Weights of a small transformer language model.
Size: 10 layers, width 640, MLP 2560 SwiGLU, vocabulary 13513, 74.2M parameters.
MLP neurons of a small language model. Each row is named by its layer, matrix (gate and up: input weights; down: output weights) and neuron, and shows model dimensions 80-271. Each number is 500 + 40 x the weight over its row's rms, rounded and kept within 0 to 999. Numbers have three digits each. A neuron's up and down rows have the sign that makes its largest values positive.
After each neuron's rows, "fires on" lists the tokens most often at its 100 highest values on Wikipedia text that the model never trained on.

L2.gate803:507612444589450559554483517477547562458443514551548495442577480465431575493480515472567503493496435519481410508575494544559557504519505553481524544422501505473569480460457419445502451492451459494428476487526526547519430512454448497535436492471527556502471541467489522492509559545473569490531472512388515513479488460489445532504535499538476491471468492561435511511408538510504434500406475526501522524474452520554580439546504549494492517493510505400526508568474488485515481517482475558504533468537478482530448448512484531520524489537497474471505559536547553514437488473477526516
L2.up803:486509506588481479511524547405456592503500551468550429534540505487508527532501469452458414494455488533461514550547456517391483554497513555501525516436526531467518542502533450462446547517536519459449496509519510431595512531486495515438464494522565545539526541616529484506444516531487462469450505498490450546514510487457513545540502488537509542480539526598502483466475475512442498508428481517477559452490484540546502460472499476532520454420517492509493456626513525462491512473513526489478451493540487486492497504532536461486537498519517465457444523444525583529516523570498536426
L2.down803:464449456492447452499442515540492456505426510549558514498463418479525486529539507455506447457460497478496529488519488500477487511511575537531532443424489476519506493509470448473471501501503485446469503468501505472581437521473528477478482514535448583485477493480550551493538501494500564491552509505461517423490457478490519480583545504555439520567472439590496453407510537581518579477527537531486486454510439445537542555484528473474567434497486409467579445437470568531458450455461572521449479541493475551493478546570453501506504550488467459481498511527516476529625548513508401491
fires on: "\n", " of", " Republic"

L2.gate2113:486508534473478525440474571551560502503521489539525450430502547480501492436506524559477567564539481515450472484404527502484441591504479554497480449499552540519490575497535506456468546481540530535490482509553456519494468560460515449515507510486488477518422427499472466424525470445488501467507473494518459480487538512503470484515504452605509503492447574534450506565591505527486443475490513569499521511520561477503513395515442498583506474463509495537568568493499485500504482465501533533479580498482503530573507451516489415491481490414520416513516526490482518442414476531438479470
L2.up2113:496480543502517451499483494492595545455484453472606539437467499519468497407558525455504477426466487490498485493421504570545459590470463460466477439541478544522572561495509550484536426490503492460541474473478435525520462504460449441495552432494564472473489454487551456448494502487489539503428448531552360489450465489544532534532509442585481487562517510478488551508450522594469492491477525532490522492478526459459517453492464486522526449452456422472583505504525540466400533468499517485502547482501522464518465459478514508513485493483478492420503518502517540497413522518440606492
L2.down2113:450445515458501479500523461531557544575513488472456484465538505506529495481462435526453522583455530495518491448443458516510517450491507510504446515573495490502487515455456540536485476526497442485477469485480604400473482499587467489512504491520464539496458493516429525413597484502461512527455536475475496506538541419462519475492476534514459478467511522489426580526531568423479499522520535476420491521464463534556449473488478472502538520478515457497514500449565509542469517523588449531572542460522503573543545415505473515406519473459453527439460486530433464540514455541460438468
fires on: "\n", " against", ":", " to", " for", " with"

L2.gate1788:521507499460485490483553538530499533512490487563559455508511514471526497548427531514473546506552500502528602596452472496482479507527439480500444495457466513509538593447475550498499476496480498480551502450468525552438473526473491497443490517575611520478492529474532484439518516574484446533560606479483540488498526473513479490502468487466480508524568545509550465522505554545501501579458530382519509486531459491483512432547505473455574472560500597484501407434464462478473496450485462555522502496540562459475498489506539581550522528574559442487499466468541535538416460526452468490
L2.up1788:513525466541447483484557473508477496456477514531478524521509520486497510535482504469427507460475471473522515481487449546385432462453390510534495524512492470476577546460470478522536521481514529447505462498540546540502502553429542605448512505503485501513478442505491542469419470520488513577568542523516517475528485515527505509465494512502544561508464459534520496431474528496521487501525497458467501413493492492521490486536481450493446469472531499500486462514567456478485466475512517535548491498526496410518454495468530542502518508476498430479496497476478456462505542471484452501
L2.down1788:546506515505445537519554502460585541414498510417525496511523500469554504415495432517434472459524526423472508506538550535524511453483509549473496516549576456476499522566469517498449460472478417529486488548440503510567529495584464533600500444483551539500490527569534537570488549513445444454434523489459553446529528522471436467357440462505455527473497488413489559485537435434486543463421506527449565547480488513490481467427435428520510502478475543480493488559509503475503421455489552507421541509516517497457531517569501480418501470481544528585558472504547455512463512521536531515
fires on: " until", " because", " who", ";", " when", " since"

L2.gate1147:528497467499549493546491452524553542554493526462483535478510428489490514563499493470534529546489483541509519537529449451500447565582462499564528560518500422507474474559446499406440537509524446516453489452492509422575490540553488486550550546437486506391552502530463464526556506478539545540512477483454446488495522448507549493558465496508512546506496542536538485518509444501500432509572512472537511448464401492518509505404502517552524484441519461520480475518498513474452527536474511540481522541540511485479486502461501544489522510560401566530477508491443486506501499424471490490
L2.up1147:513449463483454508476475521568517506546433540556519440434445523629506495482515537544485511496496547496506470530497513489523473463513519510436507464438489481497491463492492582550484602569565492473463450434475474607467504481531528501542516551458557518588537395506506515540445391513571472478588477520468531452505517452481549525558486552443448485517535486415476549442570520500472477546424493456481546461538486473480438465491513533530478483601465470518424504427526489467480432531461499433511555518452494532554462527493457498522534578393514466547527497477501517508519525523448442517
L2.down1147:568521529448545523523548461532486513516505504489487533473502594543568510525459483490451458515530498526524479447490486460586472505456456414506470531560467530495481504428502430500546451490462510476464509498509469435483508487472491428490471546529489530468503540504491449399501486477485506488469479478537504530443506573449466522494541532466579527461512520510444461506454584513455487462537424501460501499538444450559484567550530495507526515545526508540522489454547453444504525471514519451519521483556505531536501505477577439527424508510438542504423572492448518530546580563488579514
fires on: "\n", "L", "ent", " as", ":", "-"

L2.gate1782:453582509525429444561490473458514481502503494530524539471572527493532432487576554486562511482533483511546509580470489455539511429521488484506570549496554656535474580454523496440484518444522511471455495587491536545408449456472538470470510473544493498402460513463564509534546504531468506484533490471491449510494563526458526468506495499487500414469497444448428523486477517536533501488468397507496542486484467493512517502491550447459462514472431543529556462445528458475480473468508469501491464435502466512513508500449427585543564442438529557528438526460449492535477508472423493544
L2.up1782:496497458538466509518449548540542601479527463443467539522472564485520494532511477543457497492551523529573578573528484543482538502474562522432516465518543617512434543498363482478501549505419530459435520515529512491503468525581547519503510523506475489553563529447511502500482549501437520484436488532544574522544457483468528495466467511424463464484519477503513485499510460489563498485442424559527537521582461541540515586496438569468506464490538527492519459465514551437517474429470491496500501447489428535448448476556553467576509417451569517447422436572531452590496505524516538515
L2.down1782:473534468474540479408520483565544468513563519565561564501464493472453470505549458491511523477533504487517477495443521521442458558458499502432509491511495506470473533494509570543472435485479540538462489525476485527496455528529468502410551459493479527583482538599456560477531514576533490475480446409479489546503504467550508443549480530442540598548581512521470491476544486509523467497504545469509457511477494478557485472456486500503523492496520464505486533485441533500531538528430433479484530496558488497469451543453598432531481522533497518508500535537494504552506462521498463552
fires on: " |", "\n", "C", ";"

L2.gate1896:501496492496498525551459453426501477432515505515530534496514478516488462536462526416479557485426458423453485504556470467555467526488570494502492525510486512523477530505542440467465448532526456490502444473426511449499499491524542457503509503498498515498517508444474473436472572502477482562556538430561563442513470435459440498537520551440541521499508545522444448530538473456494486537443467422493475566482519429521519445473485492536518515467483520575478508493471550506415528446422508563520451497486480487487507478534524476493443578495510479484488518477603490514390477486510532464
L2.up1896:442454499479494490477472509528498508561472551551494435455525568444581522572494519530473525577454477520434431468503468543516476470489507505413627500495446476548520512483527461513535472504471537484530475528493496472492443491461536483488493447521544560528466553517539552416501476581496540560535531438559571520493487497536512503534526446450510598428472524514528520493475462495495508507465488553502437520373518460501504487530479568450462494558516597517472510466474568507471499488515554470537488519488458532503430501483506433441500532529525482495465394565514542541470519500470508419
L2.down1896:510445501499469455521467469523472468507376469595422572471475428481531521568510543546489532517497464534443507504492493474466428565439552485446487522504512570500480511492532506540498542481447523534533529479479495502471546545520440452402483456525513532489473508527564497440481487513487551497576496462504531542535392515549459484593546505558490490507501446547498483518519462526464454494524463552544483523435586496521539472478435559510519542505470574556450517464486457441537447494519460457534499486477485491450530482577493488618536544491477469487577521461511464478460609470500536498
fires on: "ar", " Lar", "R", " Ros", "ary", "ll"

L2.gate1319:453467550503504482503508505498555514545439545510533551492427434542479424521501567458519515512551559439581455531538525519464436497511463462504552489490523572505540460507506556457537529512557535462519495458463587509523549567526501537500500502593471481443483449507514490445549465539493484486532551458470498559485490523587537481553562577531460472608568449444502505490511520575500462578436459520536450453504433539528560511421472582593519531534518575459449552507520483464475538612534583520464486500539514522561498528512526571530522460494438400577598435493510482531498510475479493553
L2.up1319:491447508461473465506478501491508481493436607524588549458487485499475517529445590490459579506424481527531437509527466539484538469536523490507515483556584543525476495559485548506483452488499439478508484518483477510507501528444527535475560465507424493453551503472562504508521521485436443499411519523418446509517479500510501503529580490478540473547606527513537515486513477544494529475405491486537504530520541492506507480467523556501483487441648496485495494450500439484471451543528526570515559510502512434502480510437562517466515442498452527524471492532496542534506500402511514548
L2.down1319:528503508588480527494483432490483478498556524439574462489477547491474493516507498521498560521524464521481523535472528483524494519539526494491502494498444484456494532453521522512440480536568495520490494568509491445462478450486515422523479477491494451537467523557502445536432533538509547443503575553482578472492489408435508455484525554526498578473517506468481517486405461479532467497511516475437595521433488446526479495488505447462497405468477521511493492543429566485497428425493491437479455518533516486496536507470447477491469501570519528475473420519540520543482521495454528490
fires on: ":", ";", ".", "0", " –"

L2.gate1307:498601503517517470531548490488556488462462549507479480557494516471435537512473557480489499485490477588513495419494492511470518528545500449524485459514480489467468439466450506533504492478500475438478489485494547528523497507580539583521521473563519491498466658482467523469555556497435477472531471460526523500433539428492454477539478430516499468467450508474490519447443475516507438478491484592566511570474456476459505535555474506532487496526516448499463527543497537460484487486517520458503531538474464446481474494557458410477536469553580565461539488559543437430429514480522507490
L2.up1307:519481525493537464562489465512504576504531536534551528489509567448490481530518516433565578495429460517531521447475490477459484509497498522507569494454469489434511453544451493562484552519549451528494502572533512538511513544464514569498520479451508533510455532495486479515544449476489520529466449539511509500504528412485457497446467436593464501471443488506481505553472585511461438405545501503541563512493534435486487479548565476528539531498499456518531594504478450457560508530472463522447479550509519507530544504534504525477545493547556565521489450503489471446535463485455465524
L2.down1307:462471466488563507559491481495494493528523495525475456565515476516528429495486555499544493508466524607482598472532507492501488521455423592538469509470435451477555481462540469488458463542483533499500481455436546521523513461459500535490484550555479523498490506487523482508548488456520490487447462459492551542498546514480539444496503523505510550505510485561476582513517589470445427470484496547460467493498514547487522501510431511475488442562550461524524510523465526516480478602457480599489422441518475527536585494497477520534499480491519485477572513480555548511569478515539526469
fires on: " A", " As", " Of", "As", " To", "ä"

L2.gate245:514577526516492588503519468480528559483555481499527491456559551442571426504528476478440516470463505612554448571459428541471489419536461475518515491459516509531474505434441480449496500527488540419528544420571495497412564455503504471498442519530566559533540480507456534465523572513483471367472475522480530539488512480506406491442419497513461500517496561441461518497544451495442511453525439528452483548493478494501489509570484473549503405519512471518432430423563493507445449484508508523502518503479503492458479507556449504491513568491524542538428502524448472476455469447452579530
L2.up245:481584425502386502524493452479464491536537483428489501467543591518463447570539463483511488370439501577480520491511482533402544516519571520457544508509474495451499522423516539411497511543486467451533470506568537527477563443495505491552432537538573527473420481525551545455509577495520545518499473528514548555482489478463542539426490477528533535455482487529463567521489553574520441473533467456494443498473468494434477528535478485531463450464507468499454453471488544515535473501478551561522547513510432494458420491498538465482520469473503513540420496464396504469468503477527488615
L2.down245:461546531505476506514512496435543535537493512458507528506506527445533444504413485507461486492564455537497487546507524517463554464540464528443453524510511523512493581508507501475569544498453528510477458556530455512480432459507476466482464454483512500490509566434406523464503497501427482454545507515514534563514450471475430476406471428575506461447578513472520547535496551593468542503566556554525431523474501507492525445611481492484558439526522511433528470513459461462429533483480494533490481541519504468499510441532482539443566483504506487487465464431494539484506497424440547531
fires on: " |", ";", " Country"

L2.gate1402:510509483521524453498501503575514480543526418523475458390542524481464520503467559520580552551458495448472491546543472424480457507506405497529448438469501476478585447499474527459537496499484551496463439493561508470504470480505505502472495487564513476517544477485617487438589534481524493506496508499466474490458518550544526505501573507477466537489618572494424509441485505463457521518450469481526498511486457525440518517508585513498463448557493494525486457491457452471497452543461538532530514616555499415542516497448521522478479466496493503479519550561505504533565518537524517476
L2.up1402:516496499480490462579475528507518515496485536378551510581439465454504503506513465490496538487607468523420435491490504512394464507496492532421534551473455508482499508424459472583490500476463535455458509478511491468526531412525500457599467487511471554518507514466467518513506478530548480476476509524516526470576462534522621477512506476475428476465560459474490519475505548435484528511514471527507494543422522463560538479516496393452533526487490464440506491501538558525458497490500517502451503505519508534468560516503482450536471465501540460439468498536507493492536494499582467562
L2.down1402:510586487475457543533488467459478526440557526463442562442472547440519541466518465534572472561503514573520486488590463477452468494424467527609433484467574599545555409514533498480563561546515500557563509468484481483490484538552462526502481482426537511520515472461517505530476422513479421539541485494458429509506487475472542527550560544507481513402436451505494551482450436504513472521500434504432473491490459490476452529478484499444504532470520598445460511556515579448450454482466470483465539574555545480460490511474476444460513471524473483520494501446485511524497486527571502519
fires on: ".", "-", "x", "ion", "ss"

L2.gate1549:566592468467484424507499487471504547516515438569540477465565515507602521455529490464478476474498515498512529563472489514451534511472523408578572487548436498488535546502534530452439448505534504477453456474515510473503483506555493467526515457467491506413437463514489495529519486489516556471465483491548466456462425421580512563538515526495604528514505587510481528446461464488519528535511491550494436459451476427496491484526499520572466430472519518492511491576515463418478427467459470444487529528465541471573499454504510429393518542568462507547583551485480552521490473455517468420
L2.up1549:544520495551455428523481528437542478530451475508525566518468490469529554443416490564562444482448512499517500541503438516456540530453527472491582460523530457505527496578536494509531517514535531563554517449528448528527483576520486473459510439500549491435492511509482462489467445556521519504579494451522490474501487482506445542562569456503479496553500519585452545470479449466448522510488457486450497506482492396514539452532481496515456525477483478498551445469482496427471456498472547390481469445434499477492522466466422472531505480576457527525473502517474496494460524537480556479
L2.down1549:525524489480517455527516488523445544516499515512465480445455501524523497498443539553567521501497475486478495499513506511448484574516492372537449463517419502498509582521461532457468495484554558532439423493457474505486492473479467436567503448540506473482519496554487497498478465552446540605511521504536481499486475441531532542512521543527555519448521563558484450532456487477488539425454510476492482488518514506477567509503529499534500481467511523454578499493513490482502483496559439472484445471534511525529508551531586443503544516451554568576530583524533522507555497492548490531
fires on: ")", ":", "-", "\n", "/", " |"

L2.gate2243:538516510540469507538549507554525591496547476495456472441477488501486482511504458464578562504537512454508508499511511534480557391538493472516558429491580488488524555474564530451612516438495503459516455475500524546604469470480522463486541483495540461502517551451556449490522541529500578459534468477483579511447494496483490517506525543513440507467463510430487538543471479525511536550509565462484493545529423462566545482450484500522505396493520501582495556538547478562517482552446508512458572459474523506595503450455508512556465527543483482519482487494458558492487515497459530491
L2.up2243:502489501539440529520527499493465534459474523441520527502557504503499463514552511480588514511565456494559474542506469492510522550585487452415507440493509498461475461459543533505498518453454443468466467592477483540570503489435531489506504500464496510450510460482545495497511505529525462505490459485475446573468527563472463503459482437501515544490444488509540461436553466467478505500486543473470476483550460526506609541534491462526490510414479520554494524553540537526440477464513477548481515534540521451561478504546487471458489564524500515460454491483521511453527527543508580467
L2.down2243:492566487484503486486491556539432493438544510447459539469487414538508550554471560552483462494488551512526533516500468483572475517487495499501472440509548505478477466588542404496533444475484479457498493523545485448515496455540517483436499520517481417502436488451496477376465462486518508498596559489492453587494497451487509412510498583450531533476561511439529486501535521484539537443444442436500400541500451588470517536499485467514463468522512535526579532575443517547528490527450546604525525507481502547452434491518575471524539488528456518471518420513489508467467508509522472463
fires on: "-", " his", " of", " injury", "pr", " pr"

L2.gate957:457520508493586465447404448540487565453487551491449476472487510441489534543534513530530463523586590476531540482517564513463509458550449546532535486476477506420480472558517513564515428431463522535447542467492560504536502536407503434503531506492509466471495554450520496543379515404480504435513519519444444545532556455448458536502539519486518448543455476454418550449512479498519593494534476515569523525542445497512492512478440479497490549491501533448505566527511442492545469479476508499513485481514488462480480515492552560386445488529460526474508452516460505460550485452505555556
L2.up957:482466441485390504520485509485532563531454544521478483505525421511535501513480479507549446479495531488482524464413436514478550480532501538496579482467548501564544459516518506481488471447425506541523569463497496560484519488537495494431506502475556489458514480421474522559494490534607502519467517512529470453488504509462554520397462423511526512517540482481500514537536498508499565476488448559545474542441499483433596450533471433462442439445483467511501504466493509478503496538488548500529515505503409530538544441482427445562520497474560490403521530493429520422519467454493494497
L2.down957:509440533491519502533488457467494492470532479524558570467511537532536450499572498506462515524491440466572507532515450505551544471500554476480526403450515474533572539501517443535530563519492502470479534505590496431454480465469498512500493526492505491570453523484560509472520488590491581524486561497528548511495421541510497472384509489517495484532477514469525467570497537590526459503495527513447491464520523542505452485443495504572496513483552509513513438502513563523489541515565510481496469495510549461454559559443531490471496555520499521512459508483533534463439514468517498471
fires on: "is", "ion", "ic", "it", "id", "us"

L2.gate57:532476454493495503517549550587484499494583525520501489527499502500537456444520518428495533492490545488462542499496458486520409518559535496522534582518460533417415540499492462500510439540465462509517574568530526515457532532465539504490502505511489480526538491494509533453514545601426496509567497491484505543526513440517544434528500455609467446512491468519499464541505532455573529513471543484510517457444479550485429494450410470517522484495457498450544417497504455471591511473455489478559507510450474422507469480479520499463470456569468512466486619436551458498508499480481493478
L2.up57:477510483505464441470592575571476520503522464463541510578524529404505520502529451501436494530504555497480465511487443537433508520555553544441586573507514509477481493500498528497511439546518531534548524449451488499509548422520521549456497517522496467518462459402466529551521525529405520495521569493516530561556480509523498431447551371538475488484488473551457466439486501550526473545485517485511541463471483554525459462485518481536549484487424473436603456499469492404494465520442449523514485520470474571528455523478441494488517528570514555532490540480461508593518465492505496493
L2.down57:485516513515525515487481509533499461565503450510442495515460435536426555552508545523511458514488524454493532492507465564366491523501533460494466418457526539469551481504524483454498522521538480481511559466493431546460499510534463489472541463519541495549486574492479501474425506504517501617543529508450519585525556480559448524564581469443499514452500513537473416531582457462565467482396485476520520430420518446465474507488507560474509541494534612474479435496500447492429540524484489500495466557588499594472458482517465473548494473489483499516434541482418466501470536446519545588
fires on: " St", "st"

L2.gate1101:535517537523533483508458578514533465490451514540505528540518549551478489525447499532490502461483587530483469505498504503521569538521453524516461423432570601533471425510487555551507569518538511465502509448516494529542429463524465528487591498559550547482438397427533510561498530508503511447515406549474469540467549480495465481510506486476513491543528508545498523449429409497476492495467481463489476563548527540447508500516469539501514515470442508514486442495426501507532501607535506499496476530633459522515495531493536487500502511513524482557583515504426495554533477428470476571
L2.up1101:508522553520532516514535536482538516573483567484523569443523440542512499473550536547489529474432621492508530521529541543544496399495494501526490531492523544503450414546475534496546450516521446524495517527532451503480458496498486590541552449522533595534536490526456536445580489499493507555474490521495454456508483533536471478500468486499474477530558568511567486498464471484501416595507466475533469509540482469548489486485502452556504480504497483530533504565481485467531408485495478488531506516513553496508533539410538493533534422397465506565507481423455538562505470478475485471
L2.down1101:510516515520579477543498496542455476525607452489482562486453509541556513542474474534526482478518427486487505556451473527508465538481555491553508492517491487529496514574484526564474524473479496512490485413574461512505499556519560485504453485493434467457491485474454468462479543440450532533462494475463530427524492444425526500421512527484507577555497469498529518480518446505525550493440526477508471531515512475540527461435495550486440538580512473532522481484531425455485571436565519544519460536458471447428596441441515517466455498488524521453543539492528464514521426466462427584
fires on: ":", "."

L2.gate2247:561561536473450533519508529470478501499491485533513441513502522522487524539499541533485457527502426534435488508505417585457557518478450453543553578531468490505551491465477497464463563522549499501477477487479451518500454463475494509498453553493570503533570512412472513454514465504504488403433456500499537503574504573490563583495521473482433494492572544466491556566469557541461531544463498539543515553428436541504476511497508500522483532456507549558478460530447469488549537531528523491460459538480560498523499471416479432512475519511445539564476479541516576491446522479478517556
L2.up2247:482491476556564546468546523514495508540507476463547557502454494522487499537500496571452537475566449475522482521491495461508460564507556410489607491449454460488409522522489458548483553538515525482414560482473516560581413434424494451558406523437540529549506431477583478460521517602457547541499457559503479528482471484496570486556547552433523544466568478481517575599524491513490563581493457513524536486550506569508500500463466613455492538569557463546573590450458501395510494540530502451423436559504487548484546586453499554526488480555536501491397530568515517486504539451468497552
L2.down2247:455511503509494477519531527503435574533575527622489540511565553507490520506528527462463475498510518508441541465536487448554519460491481472446449626577470454450505497452553464512512493495509513472552553486501510561477398464510500481455561486452522479523549456464496475483513495468557487512505453500433544600527505578510495441557479492437563468500533511458431494544507518518526465436528521494541400499441477511440487462588491450499447432520501514439475534522501512473526458480475488497457408526541552539499475547500531454470542534481481525563472506480464528537505520446533484483
fires on: "s", "'"

L2.gate744:543449437469563511497538550533532481519525521582527458547449441517485490499465489517452486486480538432519525511494497511547519495546515481431456561538513491441483499456505467533523484528507532470531454545493536511442540541449417538503528496441505496484488552496500501559527434566464531498500571531489445491456471465487590574495506486459470542479500400484477504523491532428419498553517518498499457532495468437509455454450489526456543500454471456497584565466513523512528474478460491543535511474473494439469464553531568465472486601500473463560484502489533537522473487461598557507
L2.up744:494481523506545484480482459501476520499469556404482500526509408550515529499446525477468483464527467500527467545548477525476555541511514481451522532498515484526552540488457468421527511496525514533523590493541541482388493491512519495465621473535532447487509479534460550529470504543505451463479496488523493451494420456530517544521496509445500530553497493502478507486518503481513523552453489543504579486483526476475487463552403435443568446487499494489506445494537510493455529487426517584508499489459487467488479492531489571500512450535468503534491524441545486566471459514547523480
L2.down744:487448411446476509491491469491532471518525524550540559489501508453460484490414502471469450510521535488443483467535552494546487533522511475495555540514578542422506496524380487501463538461513456405575506480438467520541445513483511484582497555534484486479428555489543486546467472497556486488510490480428530452451504512469419455560544444484488525534438459600539436504475511528544450515507505468456503504510539444548458504541520505500503466467487475516485482558479388518567509528467482443536493514561496504512511521490490447503536522455565531496470521485548468565530432465560577459
fires on: " St", ".", "c", " Santa", "St", " San"

L2.gate1467:451466530522494581480535513552483505408429490348444462487533636508486565442477515539566502525493481457504510563481433442483501428605482543476498542534556509540514513456479553529444557603483500465518445500545493451467531472521488544491528471563548481511501501518529473483498450491489483438524485531494535477482581569476500646535444516542525481563495457478456523529428509508495501518496512530433514520476494555560513486523453481498514539547498460501476429549468489483497516465489473476448439491476496529462556399527471497517483472510505530472500538516536546476516537533495517525
L2.up1467:492503505488502525560429492454514565454485522505504511441484486525499541507552504538509479554506574446453518480468464499405489480534594503391479475496523504529501481428464483513527525377503529572544549562542528429492550521471487579432466452526549450534575528430444537467462533492499460452472484501486443509459484517565537508507446505484507598514487506457411455519485485485483449488450487525490531509522464495533457536468501503477492433459544535563489442590526596520543530471486507527500486489515549543404540545562541619442498456501498475520473496491446527537483474509512500464
L2.down1467:501549561529447508531439551483535491510511495460463456519489495520445492544599433563492540487521463523469474540563499527466523451453495507395441546575503549453474509443509458531465518464542482484435522497421509487492475500419501531457425484553503539516546530451464527501491550487577553469457509497538440474475565473488502453543515471536532487536466526606516427492536456515512504534470529506449521506470486515570446498543444469484508423477586526508495502563518519447505512430446500462477500454535582524516523533525451530534499561551455576488541523400481492507586517440501525458
fires on: "1", " of", "f", " Trade", "at"

L2.gate1850:467525468467422541530549497502560508518493532498514458538495525539482470552473569475492463491551466515490477479417445426492526497482520528544497477501483512505486500544500504565505417435486556419481583557575495499466477449472536469544463492542478475445465461568469462480531537526527561570484542493561527495468483502530491549481536502525472494504457529498535447474533482470459533560490517478516474508479500490437476492496538480509518528502473511455515522502436537508488462528560545520490421539482490522544495519540476506444538558471443616543489556440491436536459491491510463499
L2.up1850:505485494444504465576598510491514488424463523513497564514458522583496534522465526543506511497550499484517527441533468464559484546401463536471440442532500507504538517529466540597451540588518489497590525515442541458498506430489500465522416516548547566501557524470486520465495494442562461532459496485468458575532414471513533514456511512523528461555534512515536432528540467452536463466493514487567395517484530505524533504464462444470505554477504484455487484497473448502462461533471494548493501544505510486557494567539464489501516462569449532415559448540450549431460459473548397472
L2.down1850:498515516525490635440511506510494553533503459527524517471520509512549415522453487441401446538488473538517469466536467489500543536509492506445509472462526455448508429483571562459458508502472434485530499522558476503526490505475467477478508546511515494509556518501425560493499573558462554428575479492512530484515503539480495516473476407487503520467521483495438508557526524529470508550480501457526531514544512484546489550530500569578508461474466450512504550503506502494507462445559454524464534494445450551486447544512532530467520489507551480503506511529463531515570602446485520451
fires on: "D", "A", "C", "-", "ie", "NZ"

L2.gate772:479468477481484527473565540512524498549439473479470500513537523508483467490509472497435534544478471471434369497421504447492534450576489540575479427504531515507513502490524529479412499472552432594530504463478541480493469533434448468501477477515535535519516585473513514562453533505524497529511534492522538512482498512522508471556478477471468492551528481474452465483522452518487423461507525486532444563563522538465496519453480435448549501444477470446525491488436415515476581527483481556507471516511471497429520530525477482523482495488525507470458557496529375526486491429520487454
L2.up772:524503481432479452563525511488477574529464399422434508517487507558515457460516520531492464549530450493472490543465451489519490503502470475432408437529486479436440537505510511573457438439444525577544506525525504464471481515431447442527562495568537550537512516537455484478511456507462544499446504512448516463564447462514473492482491478466469516556483475495506489568542540452446538503477550486491436545521522498474518564468468489539545534477415560549542573551477416565502521475518498450468521464509575549496524473474492500516474502527435502517547489469464470508563446463509534544
L2.down772:415454561520408489462506543531496505460559479530512503519512515476464551485455488496545476512437463595500533453540484477428539476548512516486503578528536544541464500453485485490530497479533466433482594502483489463492524537456480514433478467437495506492492471509504524538468533526524512571528497580476543532550501569535485466466495470524516515460484510470465487494483448535477500534499494517502423515394525551523530541519491475504467541490504488439537495492478539508470434464483481482532527483577488463571452502499508590508416469477492475455465577652459469480426493529559472512
fires on: "-", "'", "ie", "el"

L2.gate1358:474491551515508509548511489471439481440546519475561468446506550512496480508546478435543466453456456534464433496448482580410475469529465478514481536532531520567503579446461469408498467537568545515492515549535505508465515503500497463460496465560529550495485491559470506552498505535523591436410498425530575555597437482452486475435532408458412430515466463510518496473552495496493507436554585528424531524483462490532491528495523453536444435432520426490442484500519523475453457453419402422491530497454488484515475502537517489499517515474567493492466484470479523555497485448474504531
L2.up1358:512451459531452463436535548404500477440488596479532527481534437470474535511524423521464431450514438480509520492493551531486539473509507505557501506502515436579489475520558447463482493469461536479534540470490514456467537529561558521491518431516390473508474555595487504462500545515502485516488518545508528416495478499540497539500484509520497492522418443451493459511551474501530509526519502609391461504433512592468516465519449458459502493525495517523546499509486476488495463526450442498480469489436462545503455522499506568530563488548445433458498488475482436545547513466524479534
L2.down1358:488455519506460455515521473518414554482532479512549542522496491487502499489475445470533528494462494491533443476541488534477480500506470565533466476503508449518496523513493471513512459478506509513526492584548496559412553452468452501538528496552611558550442480557459490518454496535487523413449520547592471508542513530427502376533555500474565428436537496498456461495529549524452449498491509492530431460480462474445482498609503482515426456468543471445503460486515533485546497508522413430445573555540546432528406507537547470519509463452519522573462509486540526518547427460491508556
fires on: " |", ";", "\n"

L2.gate1116:454421496527464569522479449536477377507491554453472462475534403364507529448446487524493549497479490551501494476497444476592519479582470522467529514484528554460437496510476489504523563498526504498546497523579493494516484524531493427493497511455492519533575551538540522475500503486559476557544536485462432406532491520438503568526502565422519502531527521545493484473555470546446564537545483499467557483509447583500547510516468530548451440541553470447428458529482512477483502469424429483515519506441519472518447445518521479488441513557611487505515492509501516536617421493494475506
L2.up1116:490553463479492484542539494538504480467529528485448500612505507549469484548563512474516514592515467487509403564612555443438488472525558439531400536478501548461535503444421461494480461462535578484531473516521467447545523421462480482472504372492514477525548451456588461468490460529516494522493428474508451456544538476479544559502494488510559515572462537472517567504552596484505447494476440466567473484509462504472593461483536484558474508552469601435429430579479527508494523552458508490467489468504566424497501475582531526496440500509571507470529450459487537534503477530452545450
L2.down1116:515579477486458539571485513508495523499496501535510501531555491513420452491485453512539466479550556508524519482468497511537496541501518481471494526530551525504501443518519581484530511500534507508478598527561463560466532491508583461463505448438478442508538493498456533454552589551516443457490502439517508551529512515564525500481511505490441457538475502502470523542510440524547495450457512503455410403518502512497495519533391477514597417514473556481532521606478517515459431533502417387489551518425525466510495525428485450543523536531434484538508504484491501520441511489466474404
fires on: "-", "ion", "b", "c", "ess", "age"